Weights of a small transformer language model: untied embeddings, a variant of Muon for these matrices.
MLP neurons of a small language model. Each row is named by its layer, matrix (down: output weights) and neuron, and shows model dimensions 0-127. Each number is 500 + 40 x the weight over its row's rms, rounded and kept within 0 to 999. Numbers have three digits each. A neuron's up and down rows have the sign that makes its largest values positive.
A block is one neuron, or neurons of one layer that tend to fire together. After each block is what it responds to, as a language model described it from the Wikipedia text at the highest values.

L3.down74:584420460494459512503470506482528467469482518546552415511538427450527594602536608483479467420487548531489504484497545443491520490505440470475521453518468522436473529498475490528488473455546465539558502518495476480503509496490537569508436461585594492423516455495568518488532469543515436482492504457553467499530523552535559568516476519528427471427593528503406552408447469490535475424529
L3.down114:463469466526528506529499496429542482469512543442537507486578456478518552464482496450495510472547510484517496484563518457498499433467464517547469475500518434533593495492419498566490497527566468513514504479477539479543506514496463538528540544466490507476581440486441494515521446530584516555509464452440511537544450524469475468431475515533439528537522585480486483504565418396578528423524
L3.down116:539492520557502510519512539452492518425554483543463499453494504469544418517545534570505450444442505493480537495559565475443518612498531451426455518512512525512495489534558488544458494449493508569562528462508539490522518496518492519493480434523509537551453500489443457469553477594517492491530467543455507485478470474500466541560462513473544562504527493548501460519533491496462529500513
L3.down513:452499456506476558497496513502521478388529566513562458517518450490496544505586505496455549446509541536515509435578510508449528482504480460479474476546470537536455521444480534407557518450543496550406487486580568497536484499532526451493557522508486546463498486534524492448535391527467486461459510522459515505558361464458502580529449532533519452542552389481495563484496462451500522514496
L3.down518:551480565519495556565507432486537465531504474450523423527511516482440483485528547528478527506488496481491439469467487494503441517408523498527579504515467444437534519484481533519517464540544467501454405510497472504519529499472465466488497527463511471505423496453483506501447484548494432558472576472440463527453617611510498560452470474517496527472518453485462438532469486505514494492548
L3.down830:445442435450472549520482451447430487461518499540550440467502442519492489454476510538546478516519471497523545483481498439504510578517460540507518465529492540510534525456559470521486453447499527510488586494510478493443583512500537488550453506452481583466531500394453511509549505495544420451528465470547470487498480496547522515425531518469556536495486512512503530541530483424506552503508
L3.down889:545460498498498524540477421498486550482469462497512493509518482539496426558463553530484456496502493587521485429523420490518446471527493558397472450504537498478525459502506494567511487540596443540490493457480541512462494497525561523529419517554489511457528480516539569456479501537531554492469481455506462523493501522484514470607520535499454581458463608541403526512522482502539496503548
L3.down923:487486521569551415468481563535500502450484546501455452533441429444524515479484446500562469500422444512484500438533460517489521459535501450526466499444513502541480518610508532492590479475519474572467530507552491521594496493548457538478458545486548500524462538487499556446518473560507483544516526543544435499459457484512490543446464582503515483530508549410490487411438482543449474452533
Responds to: Section heading ends

L5.down764:516562490554410468538437525536466510526464503506552474475490488441510503465527528540480482527531497538534471537509475521551508488503496514521518554482547521520477552491538519496499504461526444533436454483504454540572535523529499492507469507561507513484488539468577423476525517564470484473523498492470510526481465521496531608475463492545481486521504495555472436425491439530518449417431
Responds to: Section heading closers

L3.down132:536432474420502466515533563500466472468529501486452474474513488484456506452519501467454488559479494501519535484482514518538506508538468495533568498544550553517517474469450591432493464498484485505489561533523522431540451495539489513495531527491486526414473513451450507476537426490534489573452520434643568567489529457557491486540511536409507578377495450522531443500464491501486460486565
L3.down239:541492546479497512498535471515514516539524508457441408415488451479495377467494501526555484481538567444451537510537480453475517500385552535538446467488549548414478554439482492487548485547407455557462553493472487447489492476526529467550558474554510427475489516499477585538527504530510529477451535501473537490547425506546514478525505543460535553505449466495490482476528471489459508507481
L3.down461:579472478494502564493507513540487538429484463486458528449471449534476523587535465471488498478482432466504496502545468463513539514480419449514420508534528471574547506485470500546546481445522514451500438528542543448417518531501569465457528373473465513539476493527536510503546436523568441443528565462523470531505529496560425473440571508499570560486486521575531456556437522547489519465573
L3.down557:443463509498552481496402459464496570501496454467519550511529541503507509556539455450507512486519491454555492528550564460480466538538528520499512486480547544545497410456531461462404418504513464534514488529548457514513513431563482464577449513506514478483514494467508410503444486509507517404465532451461573537391499514547552554521476506471521526501523442428487478543555527457462458521474
L3.down658:481490464421456446437491504468535551507545493448505540462490573507605471467526516533573460510429487532517486496441466590531535546531442480510480505510500511508477438454420523518462501485507504495507460559489455599450441483503467418532443490518527491519456536573479455472525540542480473477481448479470460534490509514426451508453541463469459461512458427510526509518545521502517549557456
L3.down695:519531504514499537538489558571511458465542563515551470387482411487482441475444511435549467494430535504511491478474523569479437455410528540484559469595507553499431483487501527406424500489449497488540434425548523494503505470488530539524517481546483429452528508396479452492540476538575543450479548517527519495499525482427440481538455480499506516467490468474508521475476527519510539543424
L3.down732:559433531532514504531520527462535441425530452527500518515490470495497471504478530583517417596498481434469499481489526447444491483490416475535541509487490519468537491481507473546527516479463473526453514529532577498418487465497466481512444513527515520498519438461520369550480441483494549520523499525506525482439539490507489467524459541421483537468518495427507522508486484475498448403540
L3.down786:552451460503479543517479563512508569515481501447526492544485462493532525474501522511442544503506516470502496466489534545552517570588534472389408511458505486493502465527513531462448504533527484439515537468486525481503529486562558507496450481526546438450528480534532507548461465509572441519518436453529526512486541511462499582504544479472495536451535481493452475507490487528443477541564
Responds to: Qu letter pair

L2.down44:395502517526471478469442498481565501546471430485524465469448470491479484502496567493536526513468376500525539439506489505484505484549456489416560505502468454564529462533452454461441548467527507462463509602434505562566474489559549503433514464540453518536396540595507523430538523484568436538492511450496586497499495474466468556556529456372458514514463444573498482454502507509490509444537
L2.down232:507489489503510455537509533525566456442440491488554463506464520498481466448545592439536532533572498499601552456496539504487507457548459521456487488501465464467540511482475462486545481479518515487484571514521547489506438474412472485457441526480548484474500651555548513510469509433485491557560515471444513477403490453481496536451506482498492585498466508525497466510497502514574486554522
L2.down272:528579464580485445433543495446473488505520480508489580450464487527516506431469473428555526503547546574586499463527568497516527505418508509478557446520558456469483504496489472461478475462486514502504528468527537500549528486479494465551589473488432561505527467547528517440541500539500535581478529512438538488479406570493422487488486476452528514515492494500494478494544511537517471519468
L2.down423:541534493452445447560463514516464542480499502435473500437447484570538437555447417554505513463481441520506561466520471472526446520477460481523435518560504518494533538476528481506480479556454526485518496464503451518504487450488461509448512525445554539431508552510518483471479534465439461442461481416542477455429499458477572611521475496454471600541478581551442394619501451506505569465480
L2.down670:491524570437418467428504558466502504511477517560552521476531582503510475459426494547514492532578512507555514444484504465479505466497488503465474525559486549424520500521504514508506465528534533562485515489473470533510413514437476467528498518507498544422533445567557522481393498522453509520567527549603503565471507528523542529505519515540508400481519482576499522482535546547465512462536
L2.down840:452537514523445460434549502429480596546498450540476474521508498560546489494509507424479577473479455456582546524543493522479534467523550499553445494470435478522497465495433479480484464489528549479498507522562540450500470499489482494566539488505515518517467461537494486488507415497477548528515519505458420517546425528544486438447472531509535499501460459411531485464587490503450486447548
L2.down896:491535533448520468540518508456570505526506492507471537488564490560501506502498528507417533499508475501487506517491514498416508464493448497486516486545468505525503467464549452437506486465492487547496477478507474538400554523505454429500521557520512433497496541543496521410496511526478455506551515522541525537520419558480482546482446543545530564536574534492446474522486522519503539477541
L2.down998:482497583446506507513492496518482530509506558491535579446517475513476449459496436495489471466531469473544464485492527480522431504496487529531525516490521510599481498501540513495520576495471455528511531500579481486448477455627472431566474446405510487479451515464545483399493525463512447546436484506462483483490443590553502461482478481487466521469467506492509481464401535471517512502579
Responds to: Common given-name tokens

L2.down142:524492554468544564479450512518484509475575458487506455531474517492493552504517478440467530538526450517517512504469503512531526495530488524499530494544448489519509580573452511466538478523481488575514487561509500563495528475488599509412516512466529534544529451499510508515477516439542477509507521558480444493521480448411420555527510494518537533531553506541475495531504488508509489559574
L2.down276:510520431477495538467493500477424455423471431502537529479565519517559426539480506533522593486525504531506536472508526426575555474521487442469577527471531584527501453514442475479464478523532539423503477496493492479498501526445559511472471517547492504505509443494521581506468506547505532540529506505482517571551433503461496486479512445557508543495491486567533490519383549498552452506432
L2.down378:533504518521515454541517545520507482435513483546461479478510504402502477542460543506495544529519531515513506455514547489506502446595487465486478447495519493505520505482529577406429518460463497508471443467565460468493484593492513543528455526569515537512497471509462473493476456441498484445556505504530479498540515501488495518530492493535545519498532526469541533505474459458518466498508
L2.down463:511521486550524451512511488517497539531524463529408541511544435486462518513512510484495535458494452566531465471549496504475513523413444495502463462435524470500523444514532492527571429489463443458552434481498447493510508489554409578500525441443600503539454494506506422426553475525565473565521489529451490533458494437431500573546551481498542390484485484464515551464561431602428462453549
L2.down523:516454461528443465472458481552534443468407496520569511506453534478539500491492468481484506452519456497545426501479455492555547519543490517464484487498493487417518484547509483514532503484529516541528520528495503562557586498538547431515464430562542520461565534512464554449439444502519563515519496471494498481513427486493538562410522545556514425427547499585470502480537453474517507421566
L2.down536:483558509473463571507468439487490474525465530460461471482485539486496547477480419532492493479482551525475481520478510514519463511535441498480418536518488493556497540470541542504593482536542536476535438524538478532517499525579519560483462544483567504461479527421476485455451517552590444489469520594449522551476534474519547517529562499530500524531422498457493429533498465527370453488550
L2.down873:450479438508499449451429430527597498482468499513414553527523483486498542550469509477511442492511572528504441479415486443490537479516496547467577527426511480489543453450519474613509514544513492508515440550558549516526445539525512497528516470511505460444432487517502502469485481458454527528443504362581477495512451481488521477529513539458512507458573522480472509528495463466477463511556
L2.down974:482535470580515446472493464471480504517450513477592460537488498474448545514520499503540465551453427419535534492543505435467485418490545433503524545435522488414447534484524441560484461512481428514537528494473540555446499466496404464499467481521557467478552462504520486429484514507532469520437464470499505509483422499520595559488449535495431506486513473488461548501505545505486473432538
Responds to: Heading closing markers

L2.down63:524477492570488495492506576501559462511523502507478507423466514545537526502517457527499522513512510502520455426532486546529469426471499539514510544553496471411512433469481440467429492426513442561496408460505484569497497448470464523410473554504519437450484529492578439501595553514577477526463493524474544512459505472511540528551508404506439476484571455556481457432444502420420461515498
L2.down301:436464466555506518481492569466474483459562503561475550557496540514476455522454521479547515527586517503467578547508467578482540513443520559450553450425459528535507518507476465542452520519502535540544514515442535523544476492437487474459479452514494533532481525499457489440494514535545500456565491463413537506530375413448449543517426513534553535547496522555564402490501450464491560511524
L2.down322:531494489554535518468450505504476516494582479547551430485491499441542477535512465564465532456466545514582488440531443524484513517543451452523580505475507443523460492455554483466462545487539542482542503499496490477572572572447490537504523465459484475487492512545484487519569485467416518550422458512509474529469478487553579513458452482515502500499539558554435516514541570512541440485517
L2.down455:541554389508562528500541512505494582601557473525532525506480524477506435548542457400468487546511504532490537494494447512566485480486472541477493486477555512512488463610436522488519460542484520469501467576495511486510462525517487514513498562532491564480485516505501525464485521444492486467459442553530536551468510468452476534531452472444509518540475497505528459507386512418532463498430
L2.down465:531498511535500488521532481574483475488490528573532503538462527576559466514514543494491495502472419444484489503552531460514526553529464546505480503527457506481549462464500491428451528518503502512529577476515484535487574484455520491433492534480473493504475483518477466557461491462464512589511521575492517521542549425560495525527560479517495511498477515429583522460500460509524510521507
L2.down908:525490536531495504458492458470497554480555481515532573476462448484541516474549494485537504468444514521557426469474461525527539498472501477569527489468459547438530506526577470468483522462499491409514479451556474448492494527519442545460540478473489514552501518591453550596505485498509524491510497515473528503495620515486485450434468629471482471485473511517527522494445453479514479543423
L2.down990:522512635528466522503439541491495466516487462467558523546481491433488481402493519457534532549538505456533456443532472463506500424592439518512513509548423490518570478512483511485526549487430530552530525527473535529505367543466499551477507567490519487504517572514497482491541503514508543456494472570540553496550383488495577453477476492483507494571504542483478506516518466452559517520572
L2.down1017:511509493500581522385517480471504406474446519502492432566469506489524450448461405464476474449570478492529480479520455474574487469482503497455476505559529585589501493545402483445534556508549512486446513456534462557522517442529452433496503474446519522486579481486427547542412529493554572511482508524459471541496401459491446442510440481492492540562492451568491474480479525426560550507511
Responds to: Mid-word "ult" in culture

L5.down482:553460547516455497488490503512475508568483568508449534506508434494508552515515508482476438468448505477524542475544442551531463431443515560486543445486507538524525569459516494479471561473525529524483536540446599510477449458489532508491564526500547419513517470540476449450550474516534501462509526504500464515493524502448528431547478600561519486516456507479494539512524497495480428493419
Responds to: Early word fragments

L2.down90:474569444402513482509518456493525529513513494508551463470550574486553535426485570513500453511564509509486530425455455543531399439526532511586590493439479509450494470520487550569545513478473549463466520525551555548470472502459443462478430502482542521505524571518543497503432506439539569530451509487522467445478457553542500492525469497534502535572464520476477509512492473578535465493459
L2.down269:447505498459497544471470551480476487477533499515513429492481485521524461527461523458495521520496546518583548550496530500524457456470509484469418522548544560504630531494541480509510470546382465547510465481499437472489507556510509560464502444472486463524455473494483496482555526493532466457387457506452527620519508470572558476472465526532552517504493528487494568461543521606510544541525
L2.down279:476528445539500546386471519514466533530464516525477484466483513474490528444519456467529522511459488472537406493493504417428514535543512506467523508488469474541550410487477511490468577565497493451493503487460509537511509586491508485569445548625454440512462477517532498469514488434455500483490599502436473529505531466496494430495512577428499517476498562472647478475542500523479525497459
L2.down618:487458523477436509464535516496448543507453526431468538545560487562449522495495441555536536475511538523499501456546473365464555401536479452503454523496542485491492545486517457486479384494502503495514478519507545545479539517457540526495512516506470531544492496539502502611480566480445495475454524525529486419500520483508564489512521474489548504507396533491500506522553516446513500504542
L2.down843:496443480496580520444553593424556548533446468489464467499481604486524519506462567449546478514501480539571540420438441563464518520533484509479429464441417500532543499461449557526492471557494491534506480476508536513481521531438494506558517564487410509456438558492513498505521538531488489434479516533534465444375422547498461511552523608546505534464517571506425498519464454512497471510488
L2.down859:509487510510450552539519415491534484522542491494615470468459555565495432501417491462490497450489506521526535549520550500527501489499526598496529574566542466528472502450531511488521577506517526473512539562441469423475456502466517435506481514479476522534468520485494550433457532458455487544520498508481465528520570471493471477494487521444460548543559523487475476532461501516502555518505
L2.down872:460500503484483472493504457480462505549513514481445499506492518558556434535509511474541438531522542441524469552464495486451461520486493544526496537469435529561511468564499488526561446509491576535392456532505576453502522517544523483475454473552549530520488460486461531409589531500383476536502490441461426509493643566491452517478520461511449555457488561533489476534530512491520488436516
L2.down927:455556538489583529405477475479477461470466540496565481469421563542529468560473431468529480539477470512520469503512456484409465483490497438536492494506534571456477517502474440464503490538400462497460476502560479522486505477536580465559449464525542482527515461466565516531477536461565550509503560507464531503527422516510539503479434451529510513514505403569516402446451500432513508504518
Responds to: Mid-word fragment after initial letter

L3.down154:484538535491478502487555474431501450504510427436535471480540542520512487481480482503510493461508502482591487484471585361539504514478476477424469510553469508405463483515533510488498458495540467387531472579479515469559522489483573520410439511502525490503510467450476465540528496496530494525590433533453485481442385449503493473504436489484533435570485502516517504450494476514530530557474
L3.down190:519573501437503520502544445460518478535580540498477501531471509534516456514448455501565524543532477522502444523574493460480513549573481560557563561466483483495581552474458537520561501470539489498500527504418400529513472527475529437477572596583471481478477506461488497503563528495509459529545470545451476523510469527499498490497440499480539473493538431478485525515558442482536503496457
L3.down354:499540532502533529442459543465489584512502469447458489530554525483441489510500598423407476582517482443540598491516472445480419470517475559511513521515474515529501430491480521501487441471529569456502453580467459529484516445507579424516518549380516447548477543431495524441530477510524471510491546517452500467486585577438440557511531483514487564524505512540478575522458470490509534455466
L3.down391:414497499467501434562538523509523509430591411526517458517520516608489445477442416456532527555518500562495546527535477463491497522496472538580494546439462523478509551498485460459432544448503570592584464510480492484498503503456512492506527534448572536475481488463567520449528400521537449560521502523488468479471465494470501499479477540520470509506514456479491479500470547492544456493513
L3.down403:486477528491517471534540455480527455581504518468568487537510472492538454505511442430514585457453460479510448509550562469490560485506516495484553485560464499512495544507519482522483524510501537492451514578484470471480493473466448458534477538501500425533542458525540503485542564532570437473490515530513488516530428446468536424521480559590535531497569573528535502490523496433525571552478
L3.down421:559513528472532547455569492506484432468489518545484575421501514494532442467494422472479421466507474529541542399515488453475447497502499487517489492487564506570526479490546532481505511471501476512580398559552512497467506527491474539536503519527430482525501469500528517508627505513521498478418540436501555474537322472555540447516519553516427516494480503430487511429541533549510448528505
L3.down571:417528537448478495546537499498478501475521464450466464498460524556499454463439522511478538486548496551472534469451522530514510523513483480457530484531537463528567444408515485523560443453498498476488497502483573516496505507574508470514487527488494502409489424482595520513456535431498505478592494525539512523482450488486508509486512523591490617455554571499561444513466510519512561554398
L3.down905:475545437460504471488487486483461500544491533522523543489561525546570475484490466461534545467546479505460531499476527532523525503491517480455509430455456511506485525520496561595497514558470453640466462480436453577517505533539571510517496466461532412546493542473477532567554532506506462544496455415566488552424535493519513481525540483498407493491515497474459431504529502487504497466505
Responds to: Mid-word fragments like pro/ro

L2.down136:451476447534508447495461465477431484455462474478464491490482544462501441447451531435486474455476517475565499477504477568533509546495472517492504555458554438538564510445506488494458540543516542533455504525457495526528570533551551448478506614494492503518443490537511583492480460515514475522446531519470404412459426497462540442540487554442456477475513537445538516503506555565495497496452
L2.down251:501438549542523512578467495558475468492528506475445524559501472516478521470500548498418523481594523541581532556502462512529481498437476629416512456491476446526506495523511464578578591431480447499490479460490527475500449481531453490462493466492542477450498498516541462460426467531463551479508463477457507529532470490514527427566483510461450531509462603439529509469557495578422526446494
L2.down435:419538425501486457461501384461459572455514511483490514514473496474493440515481538470469487537507521435526536524495476542471491449482473528482486533490527455466436453480503472430583496538494526532530456452487496600535566464489555468475467534468527466535473464489507479412440522436456506527505513458554543493522494544488558503531624573487431453496473535483548508521525533531516532520556
L2.down570:546543561489490544477502508526599495494491486506579519517468492442490510496500509442478511523486550444535473467532473416510513538612559549504422412436563451451586422466493512466492483529470498480557464545526557458526459504563543425499451485471472443542476492528588501510505453539572490475538562512514504549533528520483481452522535527439579538467423426494528453529426496547538452510491
L2.down647:499513530568436582444579590519447566527424484541617455482502499476514458510521430543544463469510540431504574482571462465561515469468524529535458479508496462554515477510449519469465433566480557489448485476505527521505509489528549472518502487486410490464466558509438542473532593464467554561515570494488481500526549482586540427581480535466521487547468512565533532503528531441461504501543
L2.down702:535567467544546478544482531496524599599553474487506469507488506580489438571505473515532598533549548459492484527462552471550530415544466412432525515554480467470472541537451538472571515497492504575527500502601469534481496462559482561514547429484406477458509515474498471500484544510498486501492515494442536512538551500578521505476505474540556541483472468477442523499494533546453566469468
L2.down810:463507480482399530471527469488517533423531465552507538500502443564594493495588557425495503549467583487547533511461546497475447550439524486515448533502484500465419523537500480457512531481445471509489434521601522518497464448531479515519516519473431507496431521522506549507547492525510502500480564491456483564469522499422546570470425595503484463507464517512490453536448500506533474513543
L2.down934:455480523543495525487474538461535547509493526528469506521487374487558514542582574435552551500504486489577507468519486539544424525482523499499502526587476530512565526520562482479493517525517517488479455460458590463551478505447527477496571516503475528531551529580511573454525463485543495446493535496475557511497452506478507523551502453520485491487486490438515515494532539518322484540463
Responds to: Mid-word fragments

L3.down31:455439402462502441599446544492520454519550452512464499537484569460526417504531422498524469489501490499506533555499510571470554514542529516537451562497511517437467498457512521497490466557490501448477549507546542524469497495552547466472499498447506533481500451570580464540485507433469471485510532529471524548497590452538496525487495565593436435508518488488506471490503498551504491501515
L3.down237:606476515464543542482460520529455527479467417523494480534479479439532478492488488496550533469465585477461504531477539469502447430486466468514483537562474557525472422477557463519464479482554497491497523424522476478467450500526475525522439484419487448475534418525530496489538573427530550488473550417571490556524482507537491463478511490521508577436552461455508493541501522509492554536447
L3.down256:482517513517477558550525504559512457449534498484482518464489478558456515511547548461538527539553449447618486463516467430473502520443483457526526586513529500517494485513481483521518471490506414499468445574447551599492559565556563499432493565557487546480499464463508523547472514497468524491471502482505489510496416451479587508564504504568426511502520483545508506537520481475576492562499
L3.down364:564481488421483521514444542487483537510474558542475589477530580464531557467560532553513548546549451508498520517626492499524468513498502510502570548561561492410540496447510488447487565525519572557547414508472477505432624497534552502507496440501554554505576524471499539476574523460512546454499485483488449546523503454516492474570520503481499460511525515477475498484490469567477527493452
L3.down697:561542566503540544456433461438449532514475482488520487500495520505526440487486475452515528477450457510481492517498530551576478484505497572510419478531490462624452550473492434429497440485447472498565545515521528531462468546518489439554491437440515466531525497478510520457484454441475465475504475487566588536484539488543510523551505544418397524480456547515575529575514443516496571463525
L3.down831:421511510506555499459490457516496488472536532384475504487487438523547434446510467475489537501419486502470491527489498439504460508463478460491537521537509471488451425541523454503474448525482492571528495514454532564573481462505539454437470508479540527482578453527495575458489485542533471451486464512461518462501465454459508573478548527504434475473511476483523484558483497495500456453458
L3.down965:512472509471516466456574551440474468529470499546567561456563560478476554542582544516528465510539461574424569537496510512477537536521523531546481505488494461576513475515566500518511453540509498510551465504493533555532566425441390482527439578492533542547562491542492495482538485563437473508488526494453540557462482510542521544525557462534486533501481486504547431511475526471570466410464
L3.down990:487499513494467491518445539485445496501446454492478476453521527527500458472514497504512457546470497498496486412504568449533476452469493423531548478481564522482424523482542565510455537512513519511468462525624478515504523501511580516470517578474530437495486554492487526488521398541523488466508473422495509537463562549508492519469467510520497518494548494489438481443455546508490460508533
Responds to: Mid-word fragments, esp. "relig"

L5.down900:455436498543536451458480510508500466465491578490440497507494494540441418521450551507440482504549455472540506453536432515448535520540527453524516527593482458490509476488500493473460466542598465444500504508478509468537473546465498455479505486506530516542489412505438488504466457494533428503511423555492484445511396500450485464530530508488482587525528489513467436456554497464521512499482
Responds to: Occupation-noun endings